config.toml
positions = "rope"
rope_base = 11400.0
attn_scale = 0.125
lr_head = 0.006
MLP neurons of a small language model. Each row is named by its layer, matrix (down: output weights) and neuron, and shows model dimensions 128-255. Each number is 500 + 50 x the weight over its row's rms, rounded and kept within 0 to 999. Numbers have three digits each. A neuron's up and down rows have the sign that makes its largest values positive.
A block is one neuron, or neurons of one layer that tend to fire together. Before each block is what it responds to, as a language model described it from the Wikipedia text at the highest values.

Description: Surname endings and surnames. Surnames, or their final word pieces, following a given name in English text, such as Turner, Robinson, Carl-son, Shel-ton; also place names like Angeles and Tennessee.
L7.down343:561479496400426503453514530456409645462502508519436401469479459556474443484396416474555527517593451409483459484500453456533495466545494458539514464521561458405554503531529574455459430470522490528509470489469489595563546482535474523450457483481462533408614482437505507493479536541484431644495467549542432531521544489407487381459522542398492449552476498453611557462481494479477470523434
L7.down510:478437412536489510590564415578516482458572448554486415435512558429478507541342434516508414523623477547575462456448437464376499548409506580435557530530541496536526510548473539515479430564467463489464419471522524454437457508482462530508626463560591463519438441376496367446506578490473502440499590561504434526443528538491461449514540589444573428432521507539519453451554496571506488480473

Description: Newline after headings. Line breaks right after an article title or section heading such as "= Patricia Prior =" or "==Filming==", and after table or list header lines.
L8.down9:551543507482548493444527479536453489463544580493517418466525560463480454482529616488522523551383466544476525533528607544530533428554489506568477496423566464463462572388486541561508471477574495456506446540472419480462463468420515513527429536514509478587586548555506550515461536471447642534493483497582584597519422509570457527573447488401571511396519519514556438511484631542408456444504
L8.down366:486566447563462564511476473542521519406456563498463523489552498571411513470461542419532521507282509521526515526462541535495449535517482553517468534521521514478511525461577513522535517481508500536448466576458459515523489483563476482561455492527496480460524464528539459535511601440546500469469499517566485544491419526516417526571444524472448493350551432462552578507552498559511438508513
L8.down378:489405447520518395517534437511544470507519503533578360578515514509423520458484575522523505594540575494571516525473487512391489547506468445501554504541552439470555541452494439488503552506431521457462581552431480550466477502462565532494481505556509533530520397526452474490561484454501543569480464589381506512468540455515463531475530534518501500497500428458522503506503556524456518427489
L8.down622:565507601394513534533475453488446599479535646517538476493562587463553494569485578546577485509405528536477509511504526449549565408489499595581511533436542495579533491542478474491485592491516486489475480407578486470412474521502458567473462457529471444443499438454478491492489533527422537511463460493527464569467500532466434444549462545479440473485438433571477477517531509465473476627494

Description: Word pieces inside personal names. Middle or final word pieces of people's first names and surnames split into pieces, often in tables and lists: Sébast-ien, Con-ley, Gar-cia.
L10.down18:472537617448596454602496446450548550504502464476627423511474542497533396485493486410575528526462561494434560456562458545513554575475396531474541355564528472515454528595492477542413526454497498503580449557564451396506531462481422557547513625495453542515568420391551467503442475403479551499509424471440563463529391538454475469460580444508465592472458518555476542462563449392513560527582
L10.down137:540489493462446518483527495528543464500584511474398500432498523547461515546514534467533510473424461511482684658597441439553473464483432549533519596512414462501518479541496505474497482507529546567514528466423533574524514529525507478541552484544483525515515566538571593383557462527452485506484543563556441504430450491457558554522556514598477465646481455527465583420536468519538496473522
L10.down204:379486477532544512546561469460532431484524461505441393437568439538599504493525563486464499492534529469487487499398509510510445503598447529431522551487483505453495462467454487441464499513465456513511468427405531493564468418498505466449538545493546457499499494531526455531555513489458424447582602545431424507434421508448554566474409419509515409542553449489444528509458525468506529495547
L10.down340:528449501578571478512489477517534529408518522471463489496527561570421472606536523449529435516607546501457549543531487372527494427509509653495452570501478426507516416530588528414459516461444526543429451494482480416585478516438459452420584520529508403529550482491512474470484410569552552431590482517464495557440509464482539486505530522456555470478466488498470580606395439501589464515535
L10.down356:580523524528557471505361540500512470596484507540536439469500476586576505464461574519564542546555478536482547522436556493647577541566538577583520541466447577473471481523556517488534602522441524506517564519518577529564606528551533476472495471630470423450457467576528526498459463488491451504560468522552546521532653519439423491426486462435479481532452480439489546478558546476479428490417
L10.down646:467504471411436533483528448492523572622504530483468578503492519586530407492393465395541485459412580559492451441530533489488528541541517545505400598486493488579504542579588471501483455611543480538448526461480474498521535528507404498497470608559429423547512475492486579528535521525419559421483560461507423456508548473457415556498514480491499473537566568635490606515569497610492508482427
L10.down649:504454479482492592387513476477455470602420474472558484537530497510518475464494430399549539583482568545497476539514501475464412525536494425493454595500406440471474487492573469579510456579515493613508579562515540546593433542482517426387449547515396455502563461486463426414464560592442507463488546488552463542471526571399391435516482555494569425539483579533459567472468541466470425595485
L10.down701:476552492494572551537589487485447459461611523480573451505481498569503516530454499546544488561450528549421400453509512567463442560534427461564578615503516540478516564442554444530502558535457445455490530495525437532457474536453506453432458552470506473545416568460499435412526447468454485501595432476470499510543541560535485447464630586511508493461595574463454518483531504410472394507478

Description: Start of multi-part names. The first word or word-piece of a proper name or compound that continues in the next token, such as Queen('s), Hill(sboro), Van(derbilt), apartment(s).
L8.down38:531521496479497483370433430522401476461491490415474489505543478465516477463541554484512578467518414486504525625555538535466541540475454490454519489443485528555514494482471521486413494350568577552498466489459577527493504507485498598567486534515509463455461586535561550510505600530419525617503450459470526462495480501369507481461399497521408549549432475585545426451517512417527494370546
L8.down122:388473567470466433492476472469482461467473499559514389499424558505486496536511446485473599492410523497552522438537527491523482475501544524457477488519521563436465445507494621528514579464529446489492463521462484465524498537582439487519509427545454452436471502502398482541534484531467487425536513516446520521464345491481562470531607519435482513582546475493575593456588560513606445499491
L8.down607:500407524495564373510503449591474463504451463459450377489551533477526447479431508484484529483380472511507479577500474486443520459522470482482532483526491540548466485588523563540513501540504461534451528502469538554511532541528457453508564578494534450498548520485473422501567562465497509509548504474484403517519442514540470503528508535526484545523508480490538420498513478580587509545400
L8.down610:465469529533641456536401422465464448476473503471503530481506492533538393545563514551594504460584539485485532531474485586424533496542442513414484365518449503507509485548461531513483476468555556579565479503499529564503470450437480467497464532521499569483501553530530528477437399580452539497532571442516465514501406538480446523487528533433516619519458479460490395520468518571493585450524

Description: Hyphens in compounds and scores. Hyphens and dashes joining words or numbers, strongest in "X-year-old" and scores like 2-4 or 7-2; also mid-word "s" pieces (Vi-s-count) and table digits.
L10.down65:447487485529461499550509455493495514517496542496437611446447497454486496494450586523428531446558504471549614566570493431519362538537571486514440561582412507478562459507502528422508518514512431440477477559485645541496534576447540423454483449481545496506506489530488557535487499554515556422527556542493481517552596499507538610462579486543481482626554458465475526489493537475447402458546
L10.down133:491568492487451529640507475573568464379502538452465509468563497465435420496493562469485433472524446479530629555482493490538494496516483552480430528502474411528539495441501632481566522509501499423564475565489520491505512524536456517522465468502491470547538499469464527465473529483476387495542485432544520528482461540585666478529448448481508526639573463473538520495600454576478448490476
L10.down163:417478539527475554508523508521444538514464525514458445418474527486548466489485463432531477498467450508512719461483489539478520519467464474513493469516542528532486499454466402499451546492553567548499494487450417489486543480470440489565481488487460472472539495504522499542490546476523496564428549533583475531608568460548452466512473478439551547700549538549487459503493456518591471521536
L10.down196:524462442463481522415513524484492495548524597558537460491449497552486528480598498517486496529432448499512513471532447573550529559408484530377560463396440568463456586488522486554478509471534510512612547535545486473611613509505507541492462478537575607535528499528435435504504478520539459531535486679501592473421530584426550515566490463587522464458439576549518493518501444481545442553473
L10.down214:379491478512523471543374491501456523457455549449523522514487454531446534480551517514542523518610549485559548513514486521520514588547435523431519484548468483507540472384473486436503491571442493516527458417447446494571539467462523482463479506495472423523483494420443462442418538441498506488432480452488509521488456559522445459458545500501426674560501416540411500459488437421502428549454
L10.down323:477513474494535616540517469527462508460503508468530469573536460440466592512470476521517438504550465551472476493598454502535592495540482511524425498493566462484472463554555489562447444473461429557607497577412459561531545511613478478562523536561386440597538546612462441394527423513441624504549506492496514532467449560396568396466493365445421516501458469368526483524475489524551617560539
L10.down333:510541502536588500545502536563509429574543590484558446525603525520547500477457564426478458551492476544514630505500534599479440579532426589482480545425511542548480498355559476502447513460522503544520534420523499438497472468467476464568509556404549412461558472497507456465463533453526560541535486530490435516562458520417459407579524397574551550667512521490487468541469485610508513458551
L10.down368:500566451523543493555599508521474534551580509404526365454566512534482442443467482504601404537491485511534566515612459408541448601458573530442444434461549462537487482577572493425488511484466501525576553504495375599466545527606463468585523480511466582506554419516511514432538509529498513540423505491548472416527469497446435419528528429467550502508424512538500463493484441486487437513455

Description: Personal name tokens. Tokens inside people's names, mostly the end of surnames or a first name (Eisenhower, Thom-son, Hoff-man, Jimmy), often in tables and lists.
L8.down361:490525510472414483464490545427443447490472508502491479431532479487539502626481498547497518461244513596480450436520552518488492525459516410572461496529523504451505493502585565562541512451524496530532442452448547479491340513509481512460501508497451452493545581474461432505548444489470506477527458584565460544536508547492572479557475489548481505475535468562651493514470545531493477516423
L8.down446:479555615418452488493484529486429509496591462421464335520537588565542434519431511485574445560528496468583433493593555403511483433530486479570573540553466496459506512550579523501506414472585465566523467512511488611447547531537477496530461549513475474529478557472473505478484504502455511556487451516585392491468526535425457354428575525467461445545567577482516510464447487513494495546548
L8.down500:507482501430451533531457495481454558501557519482522375575511536584550466518534506508509427500538479537446605471542538539508517445533409450431492487483480506462497516511516568478617445505502534513531490481564425565578526540476495503561433481582521499486437484513559432495552513533433490540484469457472523605494489459466546499419645509455576525515567549440531488413508557547457437597450
L8.down512:435366471463569447454506466479495546450588521459591438580484446423521428496489438401513522493369487613494505506492545544577436489548527424505454533467459498380510472511408434422504451516537450567512617504452493515582425498456512463497523574424489464459476507455503494538481411484401499495459442550482549563465480453554465401517461459502538496459515456479478468488455506431516463598467

Description: Hyphens and dashes. Hyphens at line starts as bullet markers in infobox lists (Time zone, Demonym, Position), plus mid-word hyphens and en dashes, e.g. high-quality, 2000–2012, 1–1.
L7.down127:527585449531530558555483507500465460454523492369596471506488560491503467577712516465521443513502485541498512495484499517464492529527481524479466447512518527482513456450527533513468510409462469524499431501501469526538581487533497443533467522449507465528550498534481438455519645433566586477431468441583428490485490502530468513525463293555534611458485517496489458524524496548548544571547
L7.down138:519549465572490503520509540524500476528497502494475399427499550505543454572751415476538454556504485497491562520498452441477404523519518512440480501527479533513517449459484468508471560463573530484488449516446475528526520524523504501611421458399447559474583519506515460476527573453547560518419407435532429479472524515476451581530457234522479595556484527445473481511478508517565453475546

Description: Markdown headings and tables. Closing == of Wikipedia section headings (==Career==, ==Awards==) and table separator rows (---|---|---|), plus continuation pieces of split surnames (Kim·mel, Wright·sman).
L7.down109:501551493606513514535568550481388512503558479561442372582483507564523490547496541477610460433473528563543463425472510482477448587514517505569509501512429540477472585444476463597476539496458495537487366539571542571614411453475429556485414497492510483432457491453492438570461481463513402460489454455512506493504512540508451530595477462461497473498439522532504513478482572559431540554442
L7.down227:587497446560524535539538583554550563518440468538458481512520319455515539508572526431494485496541469519528448523570614542482478509513512422538543465478612452577530544418419540411510566499501628456501520499543553559504550488559383491489447540456532499505428485533549493476514563579565525540425465450440510432458560511575521448525482449482495536501506470550399510432477439459517473498504

Description: Predictable word or phrase starts. First pieces of multi-token words or names and nouns heading fixed phrases, e.g. Christ(ine), San (Francisco), organ(osulfur), end (of), Time zone.
L10.down54:508529497597389502533585502457476468476447543500426531515550528466396447550483553522586576475497429444468453507522519472400426496460506497491493543515538462534483631492538554467518489568547410525525419500462580561446468518492501437427515573472516490503464524594503436488541547485516442533529433589451468441504514578493543537560525505424570447504549533520577486429590501560522526471520
L10.down247:532557427490507540434439509354518540461479528512475410474494483562506435535531337391479561608410512471524424520462419486512405455545552513536431454509549483523595474490483531512520501461543486460459515578531589502626523588516550488462471493507472476451450493498463510399576488544468442454524450547577430578446601480507512522475510541503534493521485527586572498457547586465462408426481
L10.down303:582437531465549557507520475461398431441525501491508474445445506532486485491525470488568539581464482446398679454541509544479512472614511468463505482475504541530475543580497467546469497465456487530568477542523532549575504473479512515536494526472499508530531493454492443443563440574494522514564465458553519537509487603456386436468454467522476476722510549511560494512510452497516508498522
L10.down316:439437509496469439528496447441450484520502419512503548481529456557517474515399425493447507508450537464474575507469623487486535497502534492425413543438516507537468552542406619528500437562448494514480435565509502548395452490426503521573423587490593477496539546511547501540561544535475464453466532466456484488517468537447435481476443474506576505686413535536446454545496577538431416501534
L10.down336:556562554374410461551502434490426483521500477477535428487462488507459594486526457437574482485505460576618476506541487495517522549519526583458443451505488472455450518528496578480609484559529490509543518544474462509506496521558467604523444592503456524590545560520515515458485432488562519417460474426516494491437498538591594475452483507528463433500399482514496555524449514524503538469546
L10.down390:514580432519451454471515572588499439571567428454478489467476480606369487532495463499459496483425497531505430524503472509443549468534460453479589484482479503512531499523483542552478433520443430544573522547481572570544506463492588482533441451470584538512474529526571510544571501506571509537453411418493547442497488542552474442534528480541517451450506487500491519540446602425406457470456
L10.down636:506555475471507543575520664479445590513534459450432508486532503568369523506413540462520403545555543406499506514582476439521477439396504555411505555470533427512469439498548614520488543586498543553485492495460447521488482548405512520510463411418471591494572515500532513509471460588504517452453462485509585494439528472461451534482529441421574466558590461498526560502469485485414621589477
L10.down656:545469505563406475537495481514461519521467492413597368509527508582466506493438503459579583426562471499442343534437510516511502476629498484558534458523497618554491485538500556407503435499496533525518451482577502550588566490508504463489431471501431516496475472436524541461496517517509450506447495442528490472417478493558492485554505496493525478443465502519498542427490520499494458489525

Description: Range dashes and joiners. En dashes, hyphens and slashes joining two parts, mainly number ranges such as years (1941–2023, 2010–11) and scores, also compounds like first-class or Country/Territory.
L8.down43:489583530566540536405514536449496537552476478453484435476514444494534452485440487534573518552594536498561544504451564492464528500490448522519470534537504462510418500517450416523437533509523528497523492380451447465476490526458488533515550489509468471444523473486512496604557510496483492514440420490474510450548495452489432468531627472446507475423443585525431476434464444459548500491532
L8.down54:503530567535499587531509588531572463576455525467478589530491501434538514564555467499548470398444618551457579433443562461526401555512455507463513510522529466508506531472491487518410544583519494450462477466467506393478452540485451590550469491434414524504554502550563509465526548465541553476460433411504495431507528501474416554544503491540487538452458532510464416537501453470529471522561
L8.down518:539540541551397605452538589540507427540432523415487595485529524441490501572531401486580504460496525527514584571374524489400460483470497535504449547494545507558459522375589427397421511563539505547534482459449460513473506546490442484507552529372468572464566438509605459490519614485515522516487494451444483481541505468477467546522490522457492475516545597484474450498516479519515482483544
L8.down578:467454552558422509504446501570658442518455521519537498493545536480515473486594488506472566598689513600611504498461513438495458445520518486398484520577436436501526487474438448477537519492535410555465533407434465554422479522459520528570490535475486483420428502520490411474521500498597501505468484479552477505549492515423369526477489500422529509585505530434540522517498490478540530453489

Description: Word-initial fragment tokens. Opening pieces of words split into several tokens, especially para- (paramagnetic, parade, Paradise), also syn-, Su-, Tro-, and Cu- in names.
L7.down12:561403419547488470538532549574501511460402426532469451469501476590558555562428527504538480539498526497531518377396580475437498470504409520539449374574524534532507586536594463502479497457550503501500509453478504558476465445515520512425506508488545487450661503556560562445449580493531501518506578535517557504398486507478544470425430540455601452516456504487461565446577480516479551477460
L7.down441:566462537531523497644516464495518414482553523549407462478490565488471440566408585518482550541590555506476409541400479612468497420586459513459531523459532537482509503599527440523525419458494553511451441464498572479487512468521568531437521537489565449452580432514547466554496601540588556538499468501455464488553550501530471447481528569523424559517428494566467469381453464552519488528519